{"d_model": 640, "n_kv_head": 1, "d_mlp": 2560, "activation": "squared_relu", "norm": "rmsnorm", "norm_eps": 1e-05, "init_std_qkv": 0.023, "init_std_o": 0.00421, "init_std_down": 0.0021, "beta1": 0.93, "warmup_steps": 200, "decay_fraction": 0.643, "final_lr_fraction": 0.1, "batch_tokens": 131072}
MLP neurons of a small language model. Each row is named by its layer, matrix (up: input weights) and neuron, and shows model dimensions 112-239. Each number is 50 + 15 x the weight over its row's rms, rounded and kept within 0 to 99.
Before each neuron's rows, "fires on" lists the tokens most often at its 100 highest values on Wikipedia text that the model never trained on.

fires on: " School", " school", "ce", " cl", " arch", " Arch"
L7.up1763:38 60 55 55 29 50 25 76 74 38 56 53 32 24 52 61 65 55 49 46 38 47 29 54 51 45 78 43 41 42 78 62 52 23 57 44 70 49 59 63 32 30 46 25 50 51 30 65 54 27 67 42 71 41 50 54 36 41 67 20 40 42 49 71 66 41 45 17 43 88 36 38 57 36 10 54 45 48 53 58 42 55 34 54 37 52 54 49 45 42 58 59 46 42 72 33 41 83 59 53 52 32 20 41 47 63 59 56 29 52 59 35 36 40 61 34 45 70 32 40 52 08 67 67 49 43 52 48

fires on: ":", " −", "–", " —", " touchdown"
L7.up1684:25 62 65 44 35 46 61 57 46 66 52 18 40 47 60 11 57 39 17 32 48 64 58 59 46 31 41 46 81 37 50 44 33 32 10 86 33 43 59 39 54 19 68 40 46 55 60 65 55 33 52 51 68 44 43 26 70 49 50 82 43 30 75 73 75 45 54 39 49 48 61 85 42 46 72 69 27 22 69 58 26 34 70 59 48 42 75 36 71 49 67 68 60 66 63 45 36 58 47 32 78 55 52 60 38 55 23 67 76 17 63 65 57 40 67 63 56 42 72 60 56 58 54 59 39 64 55 51

fires on: " |", ";", ")"
L7.up2275:31 55 23 55 64 40 40 44 55 23 32 59 55 17 57 38 30 43 55 49 26 57 48 32 77 43 63 30 34 72 60 56 67 69 87 55 65 70 81 49 49 47 40 65 29 52 60 65 40 69 83 64 53 57 44 44 54 51 71 26 69 53 48 39 39 50 57 34 53 66 44 62 42 61 57 45 89 20 57 37 77 69 22 46 56 44 52 71 59 30 39 60 39 65 35 69 59 42 66 58 46 80 46 60 68 34 43 49 43 26 55 55 62 49 58 61 59 41 59 49 47 61 68 46 63 51 52 52

fires on: "O", " O", " o", " rec"
L7.up1807:36 55 41 56 36 62 67 60 67 76 31 46 66 48 51 83 36 62 68 65 76 49 60 57 36 38 87 52 68 62 52 75 52 58 40 44 54 57 57 61 68 65 40 54 57 33 52 39 50 36 74 61 55 32 53 05 59 60 19 52 54 42 37 40 30 58 35 71 64 44 49 73 71 49 46 42 58 62 46 42 42 56 48 62 51 28 61 64 60 53 32 63 42 70 54 72 28 45 46 65 43 17 56 47 57 34 52 50 61 69 67 63 57 74 55 47 42 51 61 83 36 49 18 52 39 59 24 65

fires on: " as", " syn"
L7.up2333:57 29 31 29 27 34 73 37 50 40 29 41 38 40 54 18 44 34 41 34 46 54 74 54 48 36 59 72 22 19 47 55 57 55 31 62 32 31 69 65 69 81 63 49 47 37 29 59 36 26 43 37 62 45 50 45 31 57 13 52 76 54 47 56 61 33 46 46 81 48 49 76 22 62 45 36 74 16 43 69 30 69 51 82 56 43 45 37 60 49 43 35 65 48 34 46 35 42 20 54 64 35 40 29 77 16 89 27 53 31 46 71 47 48 32 43 59 42 48 56 56 62 40 48 51 47 61 53

fires on: " h", "ho", "H", " Sk"
L7.up259:55 47 28 38 43 55 46 69 28 44 68 53 49 65 33 16 49 57 51 29 37 48 83 11 48 33 33 58 17 53 62 75 61 54 53 42 53 21 61 51 78 49 42 53 35 43 71 56 52 13 73 43 58 65 48 45 49 52 29 64 47 50 63 44 49 48 63 65 37 41 73 56 53 43 48 50 55 57 49 51 23 25 65 24 27 47 02 58 80 42 58 57 29 60 48 49 46 50 49 55 50 40 57 20 61 53 39 36 61 48 39 48 45 60 41 40 28 60 41 29 43 47 85 53 59 65 53 39

fires on: "=", ".", " died", " United"
L7.up812:40 78 61 64 31 44 55 70 80 46 30 65 54 48 51 36 44 58 24 37 65 47 71 60 30 45 43 62 62 54 62 60 47 45 40 67 47 60 33 00 52 64 34 30 50 36 45 59 44 67 52 35 57 42 42 69 51 63 64 45 51 48 48 31 32 37 68 43 22 52 59 52 33 48 50 51 34 65 57 62 56 57 36 56 56 49 66 22 39 43 58 61 48 52 43 44 55 70 34 45 51 39 26 49 40 39 54 56 53 41 61 43 83 39 63 52 54 45 59 62 33 37 34 68 76 42 22 33

fires on: " dra", "Ch", " Je", " Che", " Gra", " Cha"
L7.up1172:42 38 61 71 30 60 24 53 31 39 51 37 70 46 18 57 25 57 83 57 48 51 42 56 61 41 73 66 29 46 52 44 69 39 55 15 35 41 99 70 45 64 35 54 60 67 30 56 64 37 44 52 28 61 39 56 53 70 72 59 45 53 60 71 53 55 45 16 61 61 72 59 39 52 61 59 51 51 29 81 58 48 18 51 63 40 27 24 48 36 61 48 37 21 40 61 57 44 59 44 32 57 28 55 43 45 60 28 49 76 81 37 43 37 52 62 64 27 63 64 53 41 61 57 54 23 48 66

fires on: "-", " the", " ca", "ca", " Ca", " Co"
L7.up2136:45 33 29 56 29 38 59 39 37 54 44 15 77 52 50 70 41 83 47 62 24 44 57 54 39 60 52 54 68 41 65 63 55 41 77 43 44 08 68 56 79 49 33 68 40 46 45 57 46 27 40 44 31 69 57 59 45 60 68 67 53 55 67 49 44 35 58 22 26 39 61 37 55 71 39 35 51 38 71 36 63 67 26 60 72 34 39 53 73 74 36 31 66 57 51 66 49 44 68 17 35 42 73 39 34 65 42 33 49 72 61 42 51 64 42 39 72 36 56 48 64 37 32 41 56 46 26 41

fires on: " |", "  ", "|"
L7.up2427:32 41 47 12 59 64 64 24 69 63 57 61 48 58 51 68 59 53 63 26 23 19 65 78 61 45 57 61 42 48 54 51 35 73 59 65 26 35 70 32 52 45 36 53 55 58 42 42 41 75 45 49 42 46 69 56 35 55 75 53 49 48 62 72 31 29 37 47 22 58 63 70 81 58 59 58 49 44 35 39 56 72 48 37 50 25 51 39 63 59 77 60 53 22 38 56 62 42 52 20 22 34 42 72 75 45 41 60 33 44 45 63 45 53 28 43 52 49 91 53 37 56 34 50 37 61 66 42

fires on: " from", " Le", "Le", " La", " El", " la"
L7.up1800:71 65 77 47 76 32 81 27 43 14 35 73 58 41 35 30 41 55 31 79 57 41 36 42 56 63 64 33 49 61 66 38 64 61 28 20 54 37 25 41 52 76 44 47 50 38 51 45 44 64 44 51 60 64 62 50 47 62 71 57 31 58 39 36 51 52 63 23 29 59 66 76 59 51 44 48 43 45 66 56 46 16 12 39 47 63 51 47 58 68 43 42 32 85 51 65 22 51 42 63 58 32 49 98 61 58 66 47 73 47 63 42 52 65 47 51 60 57 61 38 41 36 41 43 50 30 51 51

fires on: " due", "que", "e", "ive", "ue", "ere"
L7.up155:46 38 67 66 67 29 58 83 69 28 52 52 71 48 39 68 64 49 49 19 66 37 55 31 41 38 45 40 64 47 39 64 54 50 26 51 48 51 39 30 29 36 45 44 37 68 63 58 71 28 28 43 44 49 67 64 24 61 47 57 25 62 55 37 42 23 57 69 38 66 66 32 88 34 61 25 63 40 68 30 51 58 58 51 41 31 48 23 60 45 69 62 33 37 63 33 18 70 63 48 52 51 46 64 60 70 75 49 52 65 36 51 62 56 67 53 42 34 51 70 53 52 50 55 50 22 61 54

fires on: " for", " of", " member"
L7.up1624:68 17 34 25 59 44 72 30 47 64 22 66 53 67 34 39 86 33 60 55 32 47 64 79 72 47 52 78 45 45 57 99 41 77 40 76 73 59 41 15 33 80 38 34 49 52 51 56 49 48 38 44 39 58 38 70 30 63 59 56 44 36 55 53 93 65 49 54 45 67 51 35 66 62 41 63 45 53 42 57 55 56 49 52 61 60 56 42 23 32 51 64 48 53 61 36 56 35 28 36 74 66 36 57 66 38 49 49 63 32 79 29 47 16 53 49 21 41 39 60 53 32 50 63 51 66 46 55

fires on: "=", " =", "come"
L7.up1619:25 60 78 62 55 28 33 41 78 68 40 17 63 79 47 22 36 62 43 78 53 37 67 35 60 33 68 41 46 62 46 34 46 49 75 41 41 56 73 42 71 49 42 44 67 47 20 57 49 60 65 35 63 34 66 58 27 61 40 60 51 60 39 52 31 41 32 54 61 63 23 42 44 32 58 53 56 51 53 68 58 53 38 48 26 62 09 66 40 47 51 41 44 53 73 48 50 52 70 44 83 46 39 31 37 76 08 34 56 49 62 62 37 37 50 48 36 45 41 51 45 57 42 38 52 51 30 35

fires on: " his", " Na", " he", " her"
L7.up2202:58 18 48 52 42 44 38 36 49 30 50 48 44 55 87 34 60 36 63 68 39 59 59 31 43 66 55 41 58 41 69 59 20 44 43 60 41 44 56 59 55 73 89 40 55 41 32 56 60 33 35 25 64 18 32 35 64 41 60 72 66 36 46 70 59 34 60 54 65 57 56 45 40 48 57 41 41 33 46 61 57 50 85 62 64 54 64 58 47 41 35 30 58 48 56 61 50 41 61 55 37 58 63 29 57 68 25 56 44 55 45 47 62 57 36 43 45 64 14 47 32 23 28 48 53 42 38 52

fires on: " for", " For", " Rob", " is"
L7.up1941:57 38 55 37 55 40 51 39 53 72 63 39 67 32 44 31 55 46 84 40 49 83 50 80 41 67 44 44 42 61 32 38 74 48 66 49 56 60 51 37 39 74 60 55 56 82 39 59 42 32 56 52 51 33 25 49 54 41 80 00 61 50 38 50 65 39 62 74 24 52 47 03 34 70 48 70 23 53 35 49 59 49 61 30 37 41 68 64 20 70 32 43 14 50 39 49 53 58 53 35 43 57 46 22 51 49 39 57 49 67 71 41 67 43 41 57 38 28 54 56 53 70 33 32 24 63 31 69

fires on: ".", " .", " Jr", "C"
L7.up2066:73 28 28 33 82 45 44 55 62 51 42 55 68 41 66 50 45 61 88 78 50 59 34 34 73 42 43 15 56 48 74 42 47 39 55 37 63 35 43 47 48 71 60 54 57 41 63 43 55 57 62 51 41 72 64 64 68 51 62 46 43 68 51 67 30 39 43 34 44 71 81 31 35 43 50 34 79 31 44 66 53 77 65 36 63 24 68 50 44 45 74 60 52 55 35 67 73 38 47 52 38 62 59 50 57 48 63 53 56 58 82 45 51 42 48 36 68 38 42 49 77 48 47 62 56 60 28 51

fires on: "-", " of", " and", " with", ","
L7.up953:52 38 61 33 47 50 77 55 72 46 34 65 56 34 69 73 60 58 62 18 70 34 28 41 67 63 30 60 44 23 74 53 27 56 57 82 41 40 36 52 51 46 49 72 38 45 47 61 51 07 40 46 85 39 59 39 66 55 57 57 59 40 44 86 35 57 48 25 45 58 48 46 57 52 56 38 65 75 47 45 62 49 40 50 49 60 70 61 58 56 35 58 33 73 44 64 43 35 41 30 64 56 69 88 52 24 43 48 72 35 43 54 32 67 76 78 55 18 51 36 56 19 15 41 37 58 57 39

fires on: " Se", " that", " this", " same"
L7.up1682:37 61 30 77 39 42 50 44 70 35 36 48 64 49 47 37 47 48 38 75 46 44 21 46 79 58 39 59 32 44 47 72 45 56 47 60 60 39 62 27 39 41 57 52 55 60 48 37 32 44 51 25 91 12 55 63 51 67 61 36 52 55 50 29 65 53 81 12 44 59 49 46 66 41 51 37 52 83 38 47 78 55 30 35 43 34 40 54 65 43 62 50 75 77 55 56 58 52 50 24 60 44 57 51 56 68 67 41 64 48 45 37 55 49 64 32 48 55 15 39 30 27 68 47 45 32 65 39

fires on: ".", " Mark"
L7.up1357:52 28 62 48 64 40 33 57 23 40 64 47 69 64 29 14 52 39 50 96 40 49 64 40 45 74 76 62 23 41 55 58 54 17 41 57 30 52 35 45 51 61 52 42 11 64 60 45 25 67 75 44 41 68 59 52 76 52 54 23 55 51 67 67 24 63 34 50 44 56 65 70 53 72 69 65 91 75 24 51 63 43 33 42 61 29 50 55 70 47 67 46 49 48 58 53 42 54 39 52 41 56 60 35 56 46 53 77 34 57 37 55 75 52 35 55 50 49 35 14 71 56 71 51 64 38 56 62

fires on: " of", " as", ","
L7.up349:61 34 55 35 39 37 92 55 48 65 59 83 57 61 18 36 47 67 49 52 57 81 60 51 63 65 30 65 68 14 37 54 49 48 60 50 39 46 62 43 60 82 31 52 48 40 29 65 69 24 60 47 57 25 44 59 55 35 48 27 49 34 51 66 43 45 11 67 54 55 50 43 50 84 43 31 84 48 39 52 23 02 46 66 49 46 55 59 61 31 40 53 40 63 59 30 58 46 39 43 39 63 81 46 33 28 60 59 44 24 31 79 43 45 58 58 53 44 54 64 70 52 52 31 70 46 47 44

fires on: " O", " o", "L", "O", " won"
L7.up967:46 50 61 38 46 52 64 41 44 60 43 51 78 56 57 57 36 72 39 35 61 34 37 51 62 78 36 47 65 43 76 45 41 62 40 29 55 34 50 39 48 40 28 65 56 38 42 54 62 38 70 72 66 63 37 15 65 52 60 44 11 71 52 44 56 36 47 46 39 49 48 73 47 56 57 45 55 16 41 60 44 57 53 45 48 32 55 79 54 56 36 48 60 77 43 57 17 69 47 54 32 41 46 54 43 46 61 60 37 47 61 54 47 83 55 35 53 58 64 89 77 65 67 63 51 73 68 48

fires on: ","
L7.up9:40 68 21 50 45 24 55 52 61 69 71 59 53 57 35 40 41 53 36 42 57 63 36 50 43 57 61 49 48 58 59 41 83 72 67 63 54 40 32 59 56 41 65 35 49 38 61 59 55 76 04 60 32 49 14 52 52 49 76 65 42 70 47 70 63 64 57 31 42 66 73 52 46 68 61 39 56 44 41 49 39 34 56 54 57 29 58 30 54 62 33 60 48 27 74 35 72 58 45 41 83 49 56 47 65 47 75 30 37 26 46 32 61 27 65 36 38 34 46 33 48 77 45 56 04 66 39 49

fires on: "s", "l", ".", " Memorial"
L7.up460:33 65 58 53 21 40 30 68 30 40 30 35 46 30 43 19 66 66 71 32 22 58 48 29 42 41 38 60 51 42 53 52 44 63 36 32 44 37 66 72 84 62 74 79 30 70 31 59 43 69 55 52 54 52 47 44 50 63 50 42 24 61 58 53 46 46 43 39 42 60 56 39 36 61 39 64 46 55 72 75 61 31 60 58 47 80 90 60 90 65 57 43 31 45 44 38 57 36 56 46 48 47 44 44 57 24 49 49 58 26 61 20 79 34 51 50 38 40 44 61 66 36 32 62 56 60 29 41

fires on: " e", " E", "E", "mo", " m", " due"
L7.up3:18 53 61 52 52 48 51 67 58 27 62 48 41 71 52 66 64 50 50 43 28 54 61 43 55 66 44 74 46 66 55 59 71 60 50 50 58 51 51 43 59 44 36 44 57 39 66 27 34 27 58 49 52 84 65 37 49 29 44 48 65 51 47 38 19 68 54 67 58 31 54 52 17 26 18 50 73 43 77 38 40 61 59 41 45 52 52 71 00 37 53 56 48 57 34 51 77 56 47 67 33 46 56 49 59 54 39 46 42 57 45 66 65 29 41 34 68 41 45 39 60 32 47 39 62 63 60 51

fires on: "."
L7.up2005:12 41 37 49 58 32 54 40 58 34 48 67 56 45 76 55 46 70 41 53 33 75 67 85 38 20 72 31 41 56 98 46 41 40 51 22 61 49 53 37 75 51 50 48 73 50 26 44 47 66 51 50 52 47 26 63 40 63 57 64 37 72 40 67 68 79 43 48 43 47 49 57 36 39 35 66 45 74 29 53 33 45 13 38 58 51 69 32 32 32 44 57 66 70 55 55 60 69 62 50 59 38 36 24 35 61 47 64 29 61 52 50 62 51 99 62 52 57 53 67 54 44 27 43 45 43 37 63

fires on: "'", "’", " until", " where"
L7.up1488:62 35 33 33 84 41 51 46 81 59 49 44 52 50 45 35 36 28 38 54 65 42 32 53 57 31 64 50 56 56 49 53 45 54 46 28 52 43 66 28 76 78 41 26 34 63 40 48 21 46 58 44 30 61 56 77 58 55 27 64 81 41 49 69 40 48 57 68 56 73 45 51 57 43 12 40 87 26 61 61 46 46 43 41 58 31 53 73 51 56 78 58 50 68 48 29 51 40 30 31 43 71 41 49 53 22 56 31 49 49 56 41 55 53 85 63 61 43 44 57 48 41 67 55 59 59 49 55

fires on: " for", " through", " of", " over", " since"
L7.up940:60 31 37 44 29 44 34 48 69 55 61 44 72 57 38 81 80 43 33 18 60 36 27 50 58 29 63 44 40 47 49 94 52 40 65 12 59 42 58 36 46 58 79 29 27 63 38 69 58 35 40 33 50 37 49 28 00 36 55 58 42 27 55 42 56 47 36 33 30 43 44 50 40 38 49 33 64 80 46 37 56 39 46 49 79 59 58 24 37 66 49 55 27 24 70 28 69 31 37 48 62 47 28 45 73 53 48 42 23 83 56 31 42 73 52 67 62 10 78 39 52 47 68 08 28 38 52 21

fires on: "."
L7.up1163:34 79 75 66 29 46 30 46 33 47 41 52 61 25 36 54 18 28 43 29 41 69 57 37 43 69 42 22 47 59 41 64 24 53 34 21 49 49 49 48 78 43 51 60 95 58 37 49 20 50 78 45 37 60 36 61 51 57 51 40 47 41 37 85 28 32 44 26 41 50 56 58 25 78 22 51 35 30 78 51 73 60 50 40 54 45 49 72 64 32 88 52 74 31 59 52 40 55 37 41 40 55 74 68 75 47 45 28 39 54 34 73 55 51 51 40 63 71 24 38 45 42 51 33 65 52 38 74

fires on: " car", "Be", " Be", " Bon", " Car"
L7.up969:49 44 73 54 38 51 53 76 75 60 40 46 40 60 34 66 32 44 50 54 50 57 49 60 63 07 60 44 36 54 61 80 49 36 54 45 55 52 40 82 44 31 14 51 64 43 42 65 40 61 49 62 34 48 53 29 45 55 71 34 66 53 73 54 68 53 51 53 55 22 66 47 54 39 47 33 71 57 75 66 56 34 47 68 50 34 60 37 51 40 74 69 82 51 32 53 58 42 39 41 49 54 51 54 40 61 40 33 63 51 58 50 53 50 61 60 20 54 55 45 43 52 69 73 55 37 63 34

fires on: "'", "’", " (", "-"
L7.up2002:42 54 18 32 68 47 77 41 58 40 32 34 61 29 52 50 40 67 47 31 71 50 36 59 65 36 64 78 60 61 45 64 43 69 32 25 48 40 66 71 41 48 60 45 43 33 54 55 41 37 60 54 44 68 49 42 28 75 64 70 65 45 59 71 48 43 57 54 73 51 57 27 53 56 48 41 43 49 40 63 65 63 70 27 82 28 48 44 60 70 57 48 46 47 60 56 46 49 36 54 55 74 49 61 49 41 28 42 57 18 60 37 54 70 59 68 62 57 16 37 96 47 56 48 46 42 54 14

fires on: ".", "\n\n", "\n", "?", "!"
L7.up1284:36 27 56 51 44 34 59 25 37 33 46 40 76 57 53 25 71 34 39 40 31 66 37 70 48 55 65 60 38 36 62 19 38 56 42 57 60 43 41 46 52 58 50 38 42 59 25 49 12 66 57 53 48 64 30 43 59 28 67 61 27 44 43 43 34 65 40 58 66 38 32 75 58 44 63 68 51 38 60 40 31 67 24 68 36 38 64 35 37 33 37 54 84 56 80 64 70 79 58 63 34 71 48 55 66 60 35 43 40 64 42 65 47 57 37 59 51 65 22 28 40 54 70 58 74 66 64 35

fires on: ",", " to", " because", " which", " by"
L7.up853:38 54 93 37 51 58 85 47 53 51 65 38 92 44 48 54 49 58 45 42 65 79 56 44 58 65 51 51 30 44 72 71 36 70 52 61 64 38 51 63 10 40 62 54 46 52 73 32 35 63 60 54 53 37 30 69 51 53 55 61 59 65 38 49 63 40 61 63 65 56 54 55 83 54 13 41 64 53 50 41 48 59 64 55 59 54 58 10 52 50 49 68 63 47 51 41 72 75 31 60 47 55 53 46 56 50 63 46 53 31 44 68 60 43 48 50 57 70 50 40 61 45 46 37 31 42 29 19

fires on: "'", " (", "ulu"
L7.up1857:36 31 79 44 59 64 60 40 61 55 62 69 55 37 72 67 37 58 42 27 67 49 46 17 80 46 39 59 39 16 73 51 51 43 45 28 51 36 39 27 59 52 62 30 50 43 24 38 30 73 38 57 40 65 53 61 29 60 55 58 56 68 51 40 90 51 74 64 22 50 46 56 60 58 31 58 13 71 07 56 51 48 40 32 45 37 64 75 84 40 94 50 72 66 56 75 34 82 56 31 45 48 64 48 44 40 56 55 45 62 61 50 70 78 56 52 45 48 40 58 57 48 39 21 73 70 49 39

fires on: " out", "-", " Win", " up", " Out"
L7.up267:33 45 39 57 59 50 44 73 81 51 69 29 59 39 24 32 27 52 41 35 46 53 27 62 45 57 60 43 54 27 40 20 45 39 11 43 67 61 53 54 35 60 51 55 80 56 61 52 59 71 48 56 55 26 38 25 25 66 43 39 66 75 27 42 45 51 56 45 58 38 73 34 41 35 67 41 65 53 79 47 52 73 44 23 58 51 53 27 29 45 41 58 40 62 48 33 55 57 37 41 59 50 58 70 50 43 28 42 52 68 58 52 64 40 59 41 65 58 39 24 27 43 43 77 12 54 69 60

fires on: ".", " law", " el", " Charles", " −"
L7.up99:20 43 30 64 52 22 42 52 56 81 59 64 55 52 48 20 28 63 80 47 42 54 36 34 49 69 31 44 00 46 56 50 56 24 52 49 49 49 58 57 28 71 87 19 32 63 56 28 38 64 33 32 61 57 51 11 28 59 57 40 22 87 48 50 41 48 75 51 72 49 25 35 47 16 51 62 56 54 65 43 58 26 58 34 34 14 33 34 72 32 47 51 52 40 35 25 28 75 49 49 42 57 58 62 60 70 25 51 72 49 65 40 23 31 70 67 29 68 57 38 52 72 45 50 40 51 75 46

fires on: " and", " or", "ea", "ia", " he", " she"
L7.up2168:26 31 39 54 29 53 65 62 36 46 54 32 43 66 43 72 39 82 52 37 45 63 41 75 63 40 79 67 66 59 57 38 70 22 43 70 68 50 65 42 47 72 55 30 47 39 40 45 36 30 61 41 47 48 73 68 32 28 43 43 48 53 34 43 52 62 61 48 47 38 48 49 63 50 38 45 41 59 52 37 49 58 66 29 32 67 56 46 48 43 36 63 56 72 58 35 55 26 40 41 54 60 37 60 49 41 53 37 39 23 23 53 50 53 66 65 37 14 28 51 59 42 25 50 35 33 56 63

fires on: "'"
L7.up1314:60 40 57 43 56 37 60 58 14 39 63 73 36 42 58 29 48 42 53 74 74 57 30 64 50 64 64 55 43 28 60 14 58 65 41 47 45 61 35 63 61 64 38 64 48 40 48 45 45 53 15 60 46 38 69 32 68 58 53 51 36 49 41 50 40 69 61 61 63 33 43 41 64 70 36 71 66 68 17 56 79 68 38 62 50 42 58 85 55 33 67 48 19 61 39 58 57 32 44 27 78 90 70 46 16 49 58 51 71 21 47 63 60 72 40 80 51 72 49 50 34 41 37 60 60 77 39 68

fires on: " =", ".", ")"
L7.up759:53 62 34 41 46 40 44 44 66 69 55 34 55 72 30 75 70 47 50 74 23 48 46 04 60 90 51 46 40 55 49 39 58 41 76 81 32 67 33 62 48 59 47 46 43 43 60 47 46 72 50 45 47 53 43 52 48 82 41 70 66 86 47 47 41 52 29 19 43 62 39 46 61 34 38 43 62 49 74 38 42 36 34 46 45 67 48 51 51 47 66 68 42 64 22 61 88 49 62 53 46 53 40 69 37 37 55 14 28 58 51 55 72 57 38 47 66 47 60 33 46 45 54 37 31 47 45 48

fires on: " comp", " ac", "t", " Ac", " |", " Not"
L7.up350:57 56 57 54 61 26 35 32 42 56 73 54 53 97 49 63 28 30 59 53 64 57 38 41 63 59 47 40 74 71 61 39 54 43 57 62 62 39 56 40 66 26 36 62 59 40 60 56 61 66 30 43 28 43 54 39 36 65 42 19 34 43 63 51 35 34 56 34 58 66 58 49 56 73 49 32 70 37 43 45 34 60 42 34 20 47 62 45 60 45 32 70 42 52 33 41 50 40 43 56 43 71 42 49 57 20 52 47 75 24 53 76 76 43 73 47 62 44 29 40 57 64 13 62 66 32 45 59

fires on: " of", " until", " after", " By", " in", ","
L7.up1512:68 33 53 59 41 78 44 50 55 77 63 31 49 61 44 85 65 34 28 57 54 65 68 66 38 35 36 20 56 57 51 78 48 66 46 25 44 36 34 49 33 48 57 52 49 69 56 60 49 68 88 17 20 47 58 50 49 54 44 46 37 60 58 52 46 63 37 64 35 59 47 38 23 33 52 63 53 67 51 55 40 34 49 73 79 56 60 43 49 80 72 73 42 53 48 44 44 45 37 42 58 34 47 62 64 31 46 44 28 67 24 39 52 33 45 02 27 10 58 48 47 69 54 57 49 57 32 50

fires on: ".", ",", "|", "\"", " S", " without"
L7.up749:56 58 62 56 65 49 65 51 55 75 59 48 53 25 38 56 65 32 50 41 41 48 62 80 55 37 51 56 66 39 53 65 57 86 35 32 31 64 55 17 45 49 49 69 08 34 43 46 30 81 59 51 36 09 29 57 47 54 37 23 64 46 39 36 22 46 51 74 53 54 50 36 41 58 68 49 42 38 50 62 54 45 41 40 63 39 47 35 52 52 46 45 39 50 35 76 36 37 53 71 37 28 65 59 46 70 39 45 00 71 67 59 53 38 51 43 42 58 64 49 54 64 80 46 30 74 50 62

fires on: "'", "-", "Le", "ines", "le", "ass"
L7.up2463:70 29 28 68 53 60 37 72 51 54 44 67 59 55 81 53 15 57 49 47 27 61 29 46 23 34 22 67 40 34 53 38 18 34 42 62 85 37 48 55 47 93 75 37 66 24 29 51 58 69 49 46 56 62 71 69 45 51 65 37 42 59 50 21 50 92 60 55 58 68 48 53 82 56 30 58 40 63 61 37 75 10 17 43 53 36 21 68 49 39 30 29 63 90 37 43 46 52 58 34 38 61 55 47 74 34 34 51 73 55 50 60 46 27 30 57 17 60 45 57 68 52 36 41 36 51 55 71

fires on: "|", " Mid", " x", "-"
L7.up697:22 60 57 50 22 54 42 81 29 46 66 50 51 47 48 56 43 41 54 31 44 64 72 41 65 24 51 54 62 30 49 39 52 27 55 60 57 85 42 58 30 45 50 28 50 35 41 53 41 41 24 67 63 59 60 44 49 48 56 74 43 57 49 27 29 33 47 56 65 47 63 42 47 64 16 58 44 48 70 54 67 55 51 38 64 39 49 67 33 67 36 36 67 55 47 15 61 58 57 67 61 60 52 53 55 23 09 47 75 35 45 43 52 85 30 49 43 67 54 50 56 52 55 40 43 37 74 55

fires on: ",", " that", " who"
L7.up1562:11 73 52 54 28 82 45 63 49 47 69 24 58 31 46 62 67 42 53 59 52 42 33 28 67 66 48 31 34 40 61 58 60 70 62 69 54 50 35 42 72 43 50 50 41 66 29 53 45 67 73 53 45 26 77 78 59 72 45 48 39 68 47 36 73 63 53 54 52 55 39 44 54 39 56 62 33 21 48 38 33 75 40 34 53 60 40 57 42 39 58 41 66 86 52 54 46 60 42 55 60 55 53 56 18 47 37 47 11 63 53 51 28 40 46 49 27 46 61 52 83 43 45 66 41 72 65 49

fires on: "M", " M", "m"
L7.up2291:65 52 46 49 57 43 37 88 46 28 60 43 67 57 51 60 66 63 35 70 76 48 44 49 54 42 48 31 60 51 94 45 70 39 37 51 68 24 38 48 32 74 61 51 30 47 60 68 40 47 53 44 32 51 45 46 40 16 50 34 43 50 49 34 50 39 53 74 60 80 53 58 59 38 59 38 60 30 62 32 59 39 09 60 39 42 45 39 43 46 59 52 77 64 48 49 24 54 79 58 56 39 83 45 43 59 33 45 60 25 60 58 60 57 74 41 75 63 48 21 43 28 47 51 40 62 23 36

fires on: " Jo", "ha", "jo", " Gra", " ha"
L7.up1637:37 59 52 66 24 40 30 53 49 33 69 42 30 59 38 52 73 68 29 39 66 57 58 26 45 55 54 65 40 39 60 56 25 43 46 45 23 27 45 36 80 58 56 40 52 35 43 57 37 57 52 20 55 70 26 44 38 62 35 58 74 58 43 58 57 71 51 57 36 62 34 39 13 60 53 46 37 51 58 51 53 38 21 62 34 47 32 47 55 61 43 68 53 32 26 39 51 62 88 59 59 46 46 38 63 66 61 57 73 54 65 58 50 58 51 48 20 50 57 34 44 58 51 60 82 72 82 50